Weights of a small GPT-style language model, trained from scratch on English Wikipedia: 27.5M parameters.
MLP neurons of a small language model. Each row is named by its layer, matrix (gate and up: input weights) and neuron, and shows model dimensions 176-271. Each number is 128 + 32 x the weight over its row's rms, rounded and kept within 0 to 255. Numbers have three digits each. A neuron's up and down rows have the sign that makes its largest values positive.
A block is one neuron, or neurons of one layer that tend to fire together. After each block is what it responds to, as a language model described it from the Wikipedia text at the highest values.

L7.gate91:138184098100131174177140124137136120147121081163110074132185148090187157106171122148089131088095101091134104113121200115132140121110139103150155156128161174136139106128140134076141109129120151129118176082137098139100096160062147133119107138111126146090156057133099125159185073155097122123
L7.up91:112131084101158153135062147119099105122100076175096118113145050153130165135082139115087111170083116136103146102146181167073142069179207065191092082191095118102119122124077135075128129149139077168144164094138101155094141147171105101106093124139126105144152088113112181135136138123202130089
L7.gate100:147118060206079133130097063163152085090118133088150119145143196156178158150138136132109112132098159150147051182107163156090166152113163187105117113092110075120126116147164085119157181117149110127116140051118116151157206167178184086150106174087142177139109176114073038082115060097137151093
L7.up100:140108093067141147055165158131135089057167158124121067199131086170149139158127149132059138141100139167135129134098133094138087177158090065147102089148101123136065127159081126160081090148149131130136147127116128114087130153166156056136122061128104151123129170127109101153103151146119168121
L7.gate207:119119160126106120144146116152147079139172143172172087180155161091163157087145113112127078124155116125087146145143115110106129096080110156132086101104124150133143167198135084173152174163125116106132089050116101114099203069103143195161159160131096134086084169131090139084146184193164141174
L7.up207:142128073168140069133111090145134136166189184137159107072113131110118154144135109093178134147148152196151149142141130157118170132150130149109149099168156130124113180197086097145163149184163072157132119101170095157138111135166132109126127048157082120172113128168111170084157155136110146104
L7.gate340:111130131116158155198140111155146150167176171128177171163163096121156122134096150162129172071134104159206118200086100166127169153101163158139150153144184106102117148105129066173133082129115111107168133060111162114098181063059157121156141145183151098174147117125094141106167160148134180187
L7.up340:095152160189130206147152146115116101129123159146075085155109153149206213192111112130143183116109101074154148154172164135099140081094078147149128123128077143104118130172094114132138108127193112116125186085173110147108151181130119143137111118102107122139183097114133150155142199100134130183
L7.gate431:077110105163111099102170172120184131136145179196091086143154084097167230123128128100146120106131144167150083107127139166125161098108119181175081171180145110110152100166122135095090105128088118116097110110075093124068113139101115116144091083134137106058145125135128109132133091166184097095
L7.up431:096113123129123193148140170090147102059109189184099143194128123117150136121112110161142164144144153145075132124178172144055133165135184103141133109144165107135136175104130139121128148102204168113144137082129109097151101231162142024153106117127124107108117123156062152121113125181126145089
L7.gate730:134170057114149130147153101113131126146099139156126102162159134089129140127130131117139147168169138127073162142125116125130118163123096118151104095212085129102186143137099118162074142100227098095143131133052087137111108133131107089118127143147117118122148149139135132057143087108179138098
L7.up730:170127094156149131132154163145177100165113154113139153155172122111152127186072173127127129124086133143158154146105141145140106101115140153140084180133124032081055137142094109128123145117131135159117120101084120117086121134103099114170122182141119105146147091117101105146125209150149100105
L7.gate733:102074146112089135150154167133097156151095127155125094170126089115124145165086114138146100080148085116116136178119133104126137080113138147123092094144102068152166088097146153127110121084133173109160119077134108147112156176158154065160151117164148133101157099201069106138132158115111142100
L7.up733:122088069146168123178167150118134124103111131121127126144104168142101201119111104140137052063068098126140171164097103108138090133132162058104090097141141110123109154123109183204122184128078201148107136076143117156094116071114077070154178079137187132141190122103158139095162146140074095091
L7.gate827:144142095187131113198141113137113119095177091157133147115115144078124131130125151085208112161108111145098139138154107165114126160101113176108207157130120187130135128111143152128126143190153097116120131089109062093199077126141169081158101154124131057157107078107095172164117199120100064161
L7.up827:154164143136080159117093135094119120122078144105096125064147111153104135138212097086105075093117094099150180119121171120113109153068093178161130148129176157098138176150150141177141161089151108105076117109110156145105089103155093057085090152160159082092122060091145145134081137133123129143
Responds to: Transitive verbs awaiting objects

L5.gate119:148141111137201102136177116146162143081094164111095100160122091114195147113097169174075135076144146104130071150124151075159154111166132142114075129149126081106125128192147116158152116128125118133112202113128102125166089058076163059111092164141126130141152162166176127106183213130099103091
L5.up119:116121135103148152155153175077121098169116158126152128154190150146182104111109166134145197114141090099135112138172099181110153120090110155098105102089134109073066134114175167149138057183143183096104132133150135110159127139108138101053069118124141145123177088121051127140142117146145197068
Responds to: Main transitive verb

L3.gate48:142129181090136131127137115118114132153097131096100121061100120137171047121161075119118113090082101111175035135097101101154112126117067182107121118119184181185121079118199115184122150095130087109145122094149145121115141134114180121135136135169132096072134098131171133138154083133114134170
L3.up48:147089037133148176137170111113144113153183120121089137096141125082150101147139135180200077094124120089105165144133099117092158143121132112085168072110136205163147118170115106129126135138172111112130082139165114107146076126151119100114144149138145155143161079154151141143105072073168145127
L3.gate75:128116168170133113160127197082103116098192118156163195084143147169146196078071095179194150134098129121140105140126160067132104153174118082080068143101115148149141150125157144101140089191119151086113114094125139123178127031146160144128168168137057143180155142124099100177080079157170158066
L3.up75:132154112182137034109147113115151132163118118109068177158116176118096112138198200149098103118064125125098113089115117100201177108122105095122111128126144169142204163180098193136159163088139141117207131102188119154142102096128182065108133122123130157145135118089107057174114135142084069105
L3.gate256:120143093186160115180094166153108194088122147114083133129112146199092113170144111140193173191133130119146103175173139164101085184100090149141091099126140145103107139142101096137167145157123149114144167149132122098161137139174071125093139086176143106165116129128126120133137106111112112128
L3.up256:166136138094135097174099105137158157095159131109092110143129084093071135149135076068133133168129160107110092048113138129156146115108051110113103100185109157071128154124119094125144104123128067047104103106103126132167131140190157159185162184171106116186166115165069119125185093205139113157
L3.gate257:135104127110116111137083170142131132132139158123157144152167120149122109134132141180122073086188177114163138109180121142057154120215177073141083051143117121121098124145127166146122095157132104132122059167124115154163159137118053121059173114103091117105157064138121071177129115213102122127
L3.up257:129114088130125132136108139136063097129130126133093092170121135109200092149138062106123150082134071162108182095126098126089105105142105129115124105109109095075156155109083128116126082121140087115127114172121114176094115121134100167090093141048123130192074084124136042147135121156140095111
L3.gate456:143164162146086146147134134128131091107182116087150109112127139084144076165161146105100167137087104059134135082098113108123114170150135089124118135113130171118195112152154074137161076132097096133080094074089094181167163098148124130131147179067148137094132095133163103149063126126137177151
L3.up456:136170160143126127179131114103136105181110150095173154131181112145145114149170133182171129087148096109129165090128170131138195104147164099138114105138137132143163143157048094224128103147177066142143127136141122117093082116160145106137139178096159046181123095127069143068131155122111109118
L3.gate524:109083083095132140132101062094160116113143091089107118100145163124142150098109161072106153169180127167097148109153096107111100132151073140109130162048169170083119114098085156132161108111147142141092165099125141205082114121123145099134126099084142114128112098193169094100126102156132116129
L3.up524:090152152101115177151117116157123144118157187151077064148115143122150157146151143046115150104095064107202107125094115084156191118203161139191159162089119150173102044120138132174129121184152166093122210149093146141098128127104149135139140084132064116105209162167159117190129155145076078174
L3.gate668:133095158116119116137160165189118177061081145113121128097128134136153119105155205110147103127152164051126085143130140112157126161111093099108142117150175181155102104167086125105145148127133123186094122104122143122095144159137100088108139072112169109119176041090098131115101168113143121091
L3.up668:099141098169099093110090144150113124121082144114100200083147128122120125131157145119128156101100114094081141087139131092136076140042150121129096148150199149119083114167104083066179163108133165133113084150143088151092163094144027077101113160100201086132148116136146134149124125172086144066
L3.gate818:141069142079130180180164159066195097101127143144124099150122040151143119065190170111151095107165125093156152113137136151151145127138181141154173114170179086103116094115167137144081170162149105141103111149145102137087140155180152076101121077108126117173155115141135153113070147159149216144
L3.up818:160154124093114223115104120149164104165117095135132102079173147118136114159155114110112171075197150131102086146089032184102127146066171142091083127136181088171128126126192135159143146183145162093088166103101204193193098152158122144114152125122056087195101153093155136084142116094121158093
Responds to: Mid-word pieces; table header ends

L7.gate27:093171130129148133158162153116136166156169101123113116111112219056133102126113153127151150179109148140150161117154158126122058181144126168092094123130168154095128125099072145124081117173152093074141179153121101099164137124112157162144126155106130080160146135140107116140131131137151119076
L7.up27:155114118108165116126086131125202123167094112115111122141112112134099106172132104107140103133150112198092151109166171107136164161135183156121128163144169165107144116117152174078136125107115079094107153190106129109088148105138154180117103080069134138134144184066130133135180170148168092120
L7.gate30:133117073126170140109108095111131147063137154204202132174044079108174088131137141175137131129114151094179096129186147091123133161094043128058126158161155107164141106181122090126133100145136089167149135165165156121166138155112144103147148124121089166101122101100130125146112164172129079124
L7.up30:116150117136150102142193087143146155110179160111139148084142146107066110120132139085140102141093148151131158166191138054107077163134126140120096118091104122106076152130117114111102123141108134093198072182201144206129092136149078130150093140135107102198132112113087138164104151090146134118
L7.gate321:108053156146127154100141091067156107182101132130119080132140135123184103163093174157184102131080120203148136125087203098124101126138159186093125114116158109150112145161068115100131120143108129200158088143159120147151155127064111208125137167134110080142108132120192105155137143115162144140
L7.up321:147127135066123119126096056120140147129116137168124086168171127155121144196126157189075135109105109158160163202134116040129093097149135090143134137123144119101192104086112107109053142147105093059111172153069167142146161101147103153129165056121138093162150186128172165177120147129119108085
L7.gate326:120112133145126176139120088176094164118158132106218148156151163083159105103124064145127183107146116153204151195131082085144115165051152106122129146178171097140101136184188148145131112111155143186141088185088144100116172090168150149118094137111110101136115124159063092160158109106162107146
L7.up326:168103118145095117152143123077100169115163137150136154129143176147160154130144122156201161056131156095162154150123104095117124098084089122163123145140086137167106096123081123151093111114115152082047075143166114139124172165133100183129154133131164134081106165072150145161184155120126157076
L7.gate464:079087148135150149107161126134145083051106127138183126113127104141137145142127097131088148081136113131101112114113143118095174148158144062090136133158137159125133212229156120151083086118072061205083122153166149124200128039120119141150054064112130094107108127075134129146111197119108170125
L7.up464:101090101154096108107095147119114119150107146136081169073051123115176163153132138106091125083160133090073150148118110114104159148114191132122100113138144078175098137140072129125164089107125133159148131139171173175160121099134122133089100108100106141043089141116156115129208112110085154089
L7.gate501:055099161122165150171165101111073138099173092125142113161107138097156162090154160138152084118073128079121146117114157094091182145109126079085119212112104108130091133170145115124132164163080142134103115164117083088136121110109156168059125185110150129144168137114105114133149176153111139128
L7.up501:142102134174150123067134130124146147082110172113128111146079130130155134148111103116143131132163109165125063141169165102136114136112078169117158129175153128070110115068112148106111154077149159093145150140160141116142117134115130111128092159136118157160106123086117139090093131100119114143
L7.gate527:168136099096126177130160118186116114232159119120125121137175139102113129095139137147133105177093117189188179136105117119148144139103091089137142070104112161142128048093092124112197144111103124162157156150186114163126099122121198199137150118176181067134120162061114148079088150200118155101
L7.up527:147177117125164148164130128164106126134130130210217141151124090111161064138123128105131140108134175155105107149111144109145039098133143104140121129101129137043096105157126147079115129171126143141105127156117080166107182113074111218113111075097175127129155155131171112103106153129143115122
L7.gate714:170145102108060128154135141119122133174113190099119087075106141146123109141111096080113100116128146134152163065070146181163069146147146115101112142105150127089075141155126141156138101121124108006139102091113101164080127182161108165117137093124145144168099155111084167097145137102103096159
L7.up714:133122134132132160136097100088128154193148142138159075140137120105165080166132095164155107113127103118132145161096124083130069187085132151125134143124162094053097146168137108101141179152093139115097105186142074165148129128121144118188148130125064131159140136146124134161050153164145114146
Responds to: Name-initial word pieces

L3.gate12:143155121122153107155123157171157126092153146143116094119135128128139170144082132100171086122127223089103087177050140112148183100131160141076064093130113114086121080110121117156120133171129167153138107093119116082142196140036094109111138105116109119134139113086096076181154200183094161122
L3.up12:117095192141163155166155141107189133134058195170118066102086127146194136114152149114104161154162177064130150171115147121084159170118134202093130122165144130148149148128161158137121149133170145090138107130125091125087131104215129145141091120102122115072153140064116155178090146122196164086
L3.gate151:120083121132112132171107130144151179137129167122112128125108107077113064139099168160129028147125169138140184155168133101150153131122124142072156170154110104062141130107164124095109139170148088087149134099122118185071157107161081149113152093183133132121175109145148165167192129183174125168
L3.up151:090115105092158135178115096076084072119143151101129143155118151119121155147153112115125135151125123166091140132140209109085126114107112145176127158187086157184162174168120158108155131163166171087111129094096084135116161145180124149145132117127203118166092080143124159035172216166160107065
L3.gate183:135115142155123107163124108087141193137096158119144133149068089115208173137130161140142124119152142072131101148107113107166112164128128120108134107095049122061159165110129146097129124144091130139101117060101142128135114116112123088127194107139106134191103104143051222111100095122112097105
L3.up183:140106086125142129114119102127142141150205158094073174123151108173148084091130082094099166155135121145114061071096183128154163123137172139085135121122114157127079160183149130140084122140167195111123154157125061129097126137152146089169115103112186125075149155113121117159161214125124147119
L3.gate367:162163109173135126136095142116121154093105162076152099109103092128146164109231116117141117129131137150131149048123103147151109190155132138152153115142109110074103089178132137177156113101128174123088163117126141112099023109118156102131159080102158066164138160088103162086155176133150148147
L3.up367:107138074117124176210103140079091146126168149082143045157163121183159127138128147156118152116110088109140147139131112157127122103106130159123072156179143163115082087122170130113120134152096177121115082126172147120145115162145114159069119168108147118147066143146159095145118123143088106135
L3.gate375:190182172144189167116102164062117108114116104165115075095090095101141125151117119125116117176158090143150148130118161195123109102085136124165068049142108089037097150128134133145148121111119134099146113102117148133129111159150103123159090138163143176148116135131112108085143106166101119155
L3.up375:098178116123120089148119170095097182154158082123090119166152116140098133144091102102142149161087153124168103146163115119051130164101132116132124119097122064093098194127097135142086126089141176153204115147154123134105131109120126118157141156202109160152164164176108157090138092154145203103
L3.gate453:165078114111103163156108140165104191129103154111162099133112116175092101130122092127120184115105094186079171129097119084176117119120172085191183220119111081074127158130101220211086104110111185144137145122147133224100098138101147075135109115115120099145077134148114178123166153129140159104
L3.up453:151070112154152131159123108174173168117059191116106107139108104073147137127074070115175132207149111117122108089082147139183113202151162130142169141132143116141111075123111128109101165147152124072160120142096093112146177160084074151116093102076136132141049128158127110146108109108152079110
L3.gate493:148166154160140057121148182090128112155133184146110120174183083123157116113086184136116086113103105114102158173133098167172120154148164156127129108154132101140151135140161090076119095145143128074080131105096111119125132107175085157186168132155114140164076073164128124081104136148159114081
L3.up493:118130142196178131134137162099149153132146165144186137162148171113073174142131046147159127135132110184107154144132130113085153153131164076088089124191073125141094147102149095061111126135109101023112127105096111136065154094101100141150127102107123069100160138164137141095138183129104165112
L3.gate750:133085153119155096134134091119185067120118094156207140100162155102118138108105098209137192061135134151150180162146078164167105143127231175184111171145063148154093129147142084092088124151149046096154110116111120130178157146160092115088082093111111118102132109180129167118136134135126136140
L3.up750:105121108117161155092139152150147123114149141055143100094170143077132144132149084169089187128140115060120163161100096165113110181198113130167141132074145117103140079122153128167114131081192128091094170160173108137131082189065151142145173150120068103135147168157104158132116135147171159121
Responds to: Result-clause verbs

L3.gate228:140106110138134139177194112137122138175130063092105116106139056142108108136086099160115121087095152167150083179166148086119096118142114136098134155081146145169158090107057105130131082136175123144095100082121136178157190133166163145133128150142116115149170147079143094131138158125115119085
L3.up228:168113117096110095106140113122147112128132087146121134182124125095111075081196153088087121125129033148108179117078129143147166125111154086113115119126135161138094177112117122153110140134140146145126164119148060126095088120185157122168118136103140130023157116145121146121089139116124115074
L3.gate260:114167123072136139155109100100143159167069105129145128114155156158165135154160143075106177156097158153095138152153186158124128081092140109123189107166123134100151129208153080140137150120129219132087117161127158128128147128109136128094184173101103110113119158129136075137098154126096073107
L3.up260:138150105151200105131117122116126152147089072070101053120152121127165105163178109116088174096112120122064157172141093131119106071115103137175107133181141079133123165113191113152079106126135138142109161103115168092152197173122182131133135164102164118158121108134144099126153169157095156082
L3.gate307:193091094124111151081128111145072130113128168132133149111161146152146118117118124108063141152128138125136143125107140148063135116103157101143110138177133130110211054176141102123197135159170107141146100131076167130128077095120107157082157113098139116142097132116087164122139129120137081194
L3.up307:116118107125100166184122122105172111080152159065134095114066124127133113136128178112123071144086091144126111179140156109156152189133112124130140151213135111152130112085147125148083143107143122129186154126171123187091130120113160118152200117097083131120151202137144136094102156151167098149
L3.gate412:161125077114104141093120147154127143177112193142167135173128172123121143154135158068133131111122155132164141065109138117126165158154159064114179169131156119116117103130141113113142066099131165077087067119099096166113123084170110176107179142136162101128137121098068120128159163143115066160
L3.up412:147153123137160128126148114173076170157096081115155142154178186112133096093255084114092154123088116219173139130134136084137158130094176091117132170154167112106167072155132120106141135172102140116072065129103124175134157139094161091103175157114081057142145136073136107106191185138174187123
L3.gate423:119164118099095120153156113108146092219091155117134138059144145110178171095106150106129159175104116123082162172099173069149081111103123112164086111168116153172130128129175156130120116120136127124095142124083140186106178164108120135177159138152147135170097159158099119088132180141151110090
L3.up423:137126162055154134147187077113154126158128142118126097149168077131114149187117115053075185085154124146166131167093096157215162078121132104158127088172151107186121122067134153168097120102106103131116112134096146129124150074099180116090182169140116139090131172097108073184116100151156137146
L3.gate555:160140099152211105206143040151142098083124123125153154079104089104086060130183185124118131147084138131116158184133144089098143139217082102187181138176127146119125082156173134112188112131135117132097142199172113132127136148143154147134131157177157028124164123139109105160138150078144108179
L3.up555:108144116165106074107142108148144081138142133151160135143149102147089013179108172086122214144116144141091163134158156170172107155100171111175125139172071118111086135155104076131074151132182101190130073134101062086078088178117162140103107157128097152137105132112115108129183143140104167094
L3.gate664:121061078164106110153112102152214143092149162086112085117110122082074101159136169168161139104148187182129112235146124063144103131164105135116097080103160179133119106091090090123136075092113178154095148110156148155087112175167172110203109154145072114150092119097082137128135184106171113081
L3.up664:066137119171130155124127159142183103113110137095092124148170135041098145141142192100185117118146167110142183135165151136110148081191066073128181090123187127142175072100065119091165139078089161202131155141178188138130150145140120146137100196164139079108163100165079192152145146086100108082
L3.gate720:118093130147168132150142064099094113077085124111102060155110118115056141066127137143109094161111089172123108173093150058091107107172107122121073144163131148182099102145178068097120163114102138106094164112095174128144114122153119126167114186137136109039159108129183165136122149115110191115
L3.up720:176116124121076155128075128131201143203150135171130197100069104170122117147162121095170102157130099126151127152089200139148099077163075173147131072078080133123128114052139139129097132126122116126093125115104117130143161152138147193152126131149091114110136200108131088127180185102075109136
Responds to: Surname start after prefix

L5.gate808:094123119117157117162154105148145085123142147099169111104119109114148130089158116153100167144142064078172090147095118136129062113127135096147108140072131118098155132104081089104161125135115074144125149138088127163155127161124108120115084111146155096115114195088132102128116154121153180115
L5.up808:126128228070133089140189094156163125151195092073153124133068074155125118157127172076133086134113068096154149136116144104196129098132198098124139126130161187107121114174116060149096120155113116108200157135122099121116118216109109084125154154127121122141188128108131083128135163122126111085
Responds to: Second-piece word fragments

L7.gate104:123114131102135154123130106098072156091084154163078147129092156087129163125157197137038139077115171060058108099122156100135114070153132079183060086121095165169122136075144192088159117136171094117122108156125114150176171106174095037095152129151121136143085139077089105097110098169150129114
L7.up104:142170105089090092116117164158146113139124117118119087166170127145116124146123130125146129132145121117141165161119073087143094115108084090112078144101145128104139096123207147099153069124106105159147139168056155146080117141152156071093148062127103155131172118183147122117136120088154133161
L7.gate172:156142172104138137131112184206113159169092159106174148116094133125134096122118157124146150131126109168069087135085156105193105085108157145134132161118133063161158167115108112061119166169135114107157140130141129169125133179121086151126168096161126138120149184196127139119080139137165177175
L7.up172:149164135114129110141096146149188105179097142124096113110141146186117164061109181128132055168127219172103130094155154111096119062128077137230118147112150115162133142173159126126133105100062128127148178119186118134132106132123174108129144117158162139118154132087120159138119134138130187111
L7.gate403:169131078139149104145127121080159156107124156157125131131127120175160161134190160081144100091116187087125229113068063174133184135165139158117154121090120192125057161090134067145116153160130091136159148135166094072153103141094131124139146111123104149155105198152081144065100115128145143136
L7.up403:112121125176077155149141139154160164089119174135070149115145128162114135121156131086157111162077119148197150142143150138120159096145086111156137130106155126114145126097105082098077126131073170187097122139148125175164112174196170124189164158157111076141136139150190104109139102152094111147
L7.gate483:109098164151154154104110190135066101146129142170169089180147108098164126131096146075137078118078101150150101074083087073120097146072108149110142097177133143160140112156108079107146133113143068158124128116110131105122103106120083120170089159057183142125114118128115140152123103104141116191
L7.up483:082135120125126134149186148106130084143147085138099104118114109096108149143111127135143107128135172126111102169105129126114097114168141091127078165138146121103157150102152070151098197175091137057127148132171127134130130103179074136158147142166074093104175116039119100106154092091153160183
L7.gate512:114138075134114154150098054146087160176092094102151140072108112181153104067104092154087157136151099141140106126093157119102141150135114117113159131118102139134156166136166093104135105121090131154136142115156155094171141084153132108098141158193170177125098093078082143123110156217102138074
L7.up512:148145183108135090149123155184154079142135162125098147154125144091172115095113098152204144147150128157174134106135122135162127136126148063114137131155172094104147137101160130065111079171092156133074204129180101091139151102151052098098168106072128103106085116150080108087162140136151078161
L7.gate758:082170138109158128052125115117102167122127160107102103072116094137140120144115186085146164086106138098118127135144138129076186108080088185118081107117123136125149159132134139106152194141078106168137117126077112164134102169114098094107185164139164101139136106117175103154147139174123128204
L7.up758:157099132134157130117085158125143096157121152137126113146076147139113043107077155121144112193134165101098156110138146156163092112169128123174147147090171171147140142123183069109180119147161120145104180155102175161160114055135078120221097076133133171200138174152096169086106141127141091117
L7.gate766:111187153184161139127101140122162096118103164137093102089094163101148140094136154177121098133122116103126138155181115114138156143169119138100162119111131115149160126095169108068093129094160118179177177144077113064100097072150111125159125160114076140192091158106152093154159152092112100177
L7.up766:145130138207063136118085115124139052071135140109118136131147125108129097140131130162117159115089075074127201116094076145093164078138120150141142127106124143148109132124010134111139129143151114147149104145066118110114184162154140075173147092142127110146132183155117064092143110170092113136
L7.gate804:109126142092127153106093110181118127121048186141136152136116088114165156104062164162085078178117107124192078144115092130139137157054086110180140153135141175090142076162130131120154161139150099120112088110184143093152149123133132165137106069130102103100171146139082105154080191138100113097
L7.up804:139139126123085096116086148160068130106137147102176134157123130113141108218125178149063116156141070132109111112187123138111141209126083117159168111072073112129089158127144122091122163140121144140102128136119094147144077154142146161127127114121128133142147129109101174134127160161080087102
Responds to: Line break before structured content

L5.gate176:145077153079134115160140122156173103126135082140101056129101037071169133185087117132086180064141124118110094134147123124206041137148137102171094117122063119145122143051134125140112076123109121158103173146136128202098136115136163114199144130119192109150115164129152086133144170129100079155
L5.up176:122094068145044055119094107174173124125109068131140184111132087135132135104165127099117155139136172157160124138129155149194102123154059153115137180130107137050138000160146072114144123084097086131077126097096113162140129150174110112071094130153120136089131171115123142103141152159103116123
Responds to: Surname first pieces